config = dict(
    n_layer=21,
    d_model=256,
    n_head=4,
    n_kv_head=1,
    head_dim=64,
    d_mlp=704,
    vocab_size=8192,
    activation='swiglu',
    norm='rmsnorm',
    norm_place='pre',
    norm_eps=1e-06,
    positions='rope',
    rope_base=10000.0,
    rope_fraction=1.0,
    qk_norm=True,
    attn_scale=0.125,
    bias='none',
    tie_embeddings=False,
    parallel_block=False,
    init='uniform',
    init_std_qkv=0.0377,
    init_std_o=0.00582,
    init_std_up=0.0377,
    init_std_down=0.00351,
    init_mimetic=0.5,
    optimizer='muon_variant',
    lr=0.00216,
    lr_mult_o=1.5,
    lr_mult_down=2.0,
    beta1=0.93,
    lr_head=0.00502,
    grad_clip=1.0,
    warmup_steps=0,
    schedule='wsd',
    decay_fraction=0.713,
    decay_shape='linear',
    final_lr_fraction=0.0,
    batch_tokens=32768,
    seq_len=1024,
    doc_mask=True,
    train_tokens=493800000,
    steps=15070,
    dataset='wikipedia_en',
)
MLP neurons of a small language model. Each row is named by its layer, matrix (down: output weights) and neuron, and shows model dimensions 64-255. Each number is 128 + 24 x the weight over its row's rms, rounded and kept within 0 to 255. Numbers have three digits each. A neuron's up and down rows have the sign that makes its largest values positive.
After each neuron's rows, "fires before" lists the tokens most often just after its 100 highest values on Wikipedia text that the model never trained on.

L16.down621:141140118148114134170117105140125160144162162136127129125122128127152160125088154139108137083116102114148115147126126102119118095135114108195131177170117135132157110133143128119126118106101136177110110127122140105144123118118100145125118123101122107101118112165115149154108126108119106136156105095130115128118152101136105070090161111141137154142140137118192106113159128126154130124115113106166116089111132163089100077145109143114119134151101110155170093150112125116196143163129142114129129140147133060163147117156148124165125130118154147121137126151156098082108040161116090145
fires before: ".", "\n", ")", "|", ",", "\n\n"

L17.down629:188132155134109171133106114100106149136133090123151151157112119156139121129142153143124083118132114142174106072120130113120130121137127097125127145155137074130117149144122145167138119137140115162147159101182092145121128121110132111139131091139088144140152160133163147122138093139132119064136080144158145096140083140169110176154138153141139109136166137126108110117132156128154143150099116106113154134104101102136160109141112098106192138138150142114135141110100168150133136113129175133142123170120137121127141164197112069104118100159154115097109098143144063132127145130149139097
fires before: "t", "on", "m"

L12.down389:129137175111101131137125156110078134086172174121106145148107128136107075158066088152128110158129140160124113093078113087097089139126137133134118156132095117139121149160137154130155138121096160097139108121147109122124165142111137123086149109142097121139178123137107131122128105175156077134103124151133125137147109130137134112148135144109111122148129156155104112139155127121121129121158131116116136136103146129143082132145138175111116137114157136101117100130116104105125189101114063135135123102151125155154144154149132128127153122089144117127155131113135091123168172111156171120
fires before: "s", "t", "l"

L14.down292:118134154109107175163146114133118114110171141135156149132127136086092082138141112152100110139094095142116106176138143130185141103168152170122149098147119134136169106090133104103138137106142137102111140157128104128133135124142184099105068150125110137137148124167166140138147133124125142116112147141131132137120104133140124126133169127073110115115092081121125101149125139164167085119129169095134119114125149104144161131120098060104136125118126125142124137100128178160058141121145134112153118135090153126143141153162107159193140134151132156133195111096097086078133129118151155089
fires before: "s", " to", "t", " in", "ts"

L15.down602:089097116121140153130097139143127102133156159137141136075119081104120129094152087154094124128114112156143132133137147146112154116177154149158101115131115147128153121150098130095123106177126106149132124125131125139166100154179110159173139103105131081129180164129142158114125142109103107146137066095156110090140116092138144148120141091094127118121101112112137107185151133158115124131132103121145146138088127118137101153142136138110120144110146142088131111113098135174126164097129159126161114149126172129119107144123100154168133124141135125107151180152102130134116073159119103109
fires before: " with", " to", " the"

L14.down297:122123096146136103135069161144157133143140131153102083118159172158152140134110114109159107190101129151139124104162137176163170164130139135141128155159128136147134100127151093139164111134102170120149093141156134112151123148165116106095117139110135134140100122150145139112140154099113109100121122137139128124151123086097136145191118103136105119149110157170103144112172124099161123144150096130129147120097127137122132198104071125125150124128145177108158153127128115125041087079119161114141137143129123161124134125152096137129094143157141151171141149148122159094110088149144123106
fires before: "="

L12.down282:097136140070137168165099149119146092118149148145093121139145123132138130159144136172133130118134110154161104111134113138104150127087139143108119145085128135113143151160129173148110180135151111118108142154136132121141112141123132110155125082139103108117163188138147167143098125145170126105141163174123106130122160104148157131140143164167101152120128118179151102118161108149151136131097144123116124124149147096138141097095124160144097093123118169116113132100141112076085151175136131058123134122161158102096129129140164133182133132112140147134116122134133127167141167069167130126
fires before: " in", " on", " to", " by", " at"

L17.down686:100123137109166126125145092111118136167153141148107094156133148147082112141115089159103152062138131155113152133137095075130100075117145136152140130080133108115123129072161147124108120139135148100091094146099145138127080126128113123150143150114047115144141173103134131123120158153147131105114138136075150135148121162143121127122127123101138089170112119116170110118141178138118134097116191109130120107109137134123131104115099131099103106141147138128139137151132152120074143165110108131142134100118130091082175099141132158131138113081122146119150121172169123102104146135129093136
fires before: " to", " by", " as", ":", " for"

L15.down210:117156139167118169138101117157128143166117121108118143130088109122091141157122090109153136149120151148106072171115112147143104164123162108101158088164085164142150102139147140108126144123177140144103151133096161159132113135105129131138158097108130127144171063142153111128082164120179131113174115119134143109133132133166117086116130160129151161114134120167149121152134099142121069143090115071138119111133193125141140143141166137118149152118143147145155140089104149100062152135139131111177151164122145144113142128132142153124138147132137133130156110148125147123082108102100120120
fires before: "ing", "|", "ed", "ng", "d"

L14.down81:142113095149183144157112162158097135102143130127126101113145131100172097146131123132144123133137134158130138114153134159118112119132103135126094151157152135123169107136123108115169103132096132131150138077148135126133105125178123078151163152112167137138108149129098153127124125116129101117103126143117153137125097111108136134111131160154146108115125147112108107162139138130125092132138158084150138087119127125142149149138092126115108108140149161200116106158117119131178134116150143133135162168149117124198152129167039155114170114150104123168144091141142131150122106125113106119
fires before: "=", "ment", "ing", "ance", "ed", "e"

L13.down308:125151116114079117134106161124134161122137123157159131137131147140144127099171110122137119159152149136137119152140122109158108148134137131136099113120090116100145136116116146113149112143133131143128089127125139111154103137139156109135148128142127134158114120119138124147143156115104126105138170130126087139108147131113127139115113155129151110142117151157130121161122115137123130099123126111135140142119112147130131124125128160120135119159145110142155112115177135145000131130134124135133153134126112168150151115143119142158139154108126131105135109128125130134119131140108126124
fires before: "="

L16.down190:109126140132160120151075097089133088147188142078171135080106098146116171111110113107136129174082128123116079118176174110119118145094142095194147100125146144169131114165176154062124097114129089139117121115148136109153150133147138126137110117113103130129180115124130156104148126090136099101126089122142183126092110115147113165114099138134129132135126119141121127113116158150156114136149127139145107135158139119127130142140125158113152115104110106133159131083137131073121153089150124128109110101156121120109127089144136095120141117142152131145110132169142123114097105144138108142
fires before: "|", " with"

L14.down476:123106161102169167159079146134109141119146138116111168125122153133113158168135084147125134138078107082142136128128127163131091129120140083143133118138124083095131147143146174112106149110121104078105155137113111127112117130136109111204130122138126129128160093104206125140118127135140158122136126088120108130145115162152103109126132138114141156135108093107120158169101145129141135120149090100132145126135133156136124131114116143148151091106156086129135115130087185098053190133146103106157158106105132106149132146134180129123156160095143088126151115125103107096137160179150131122
fires before: " by", " to", " in", " as", " with"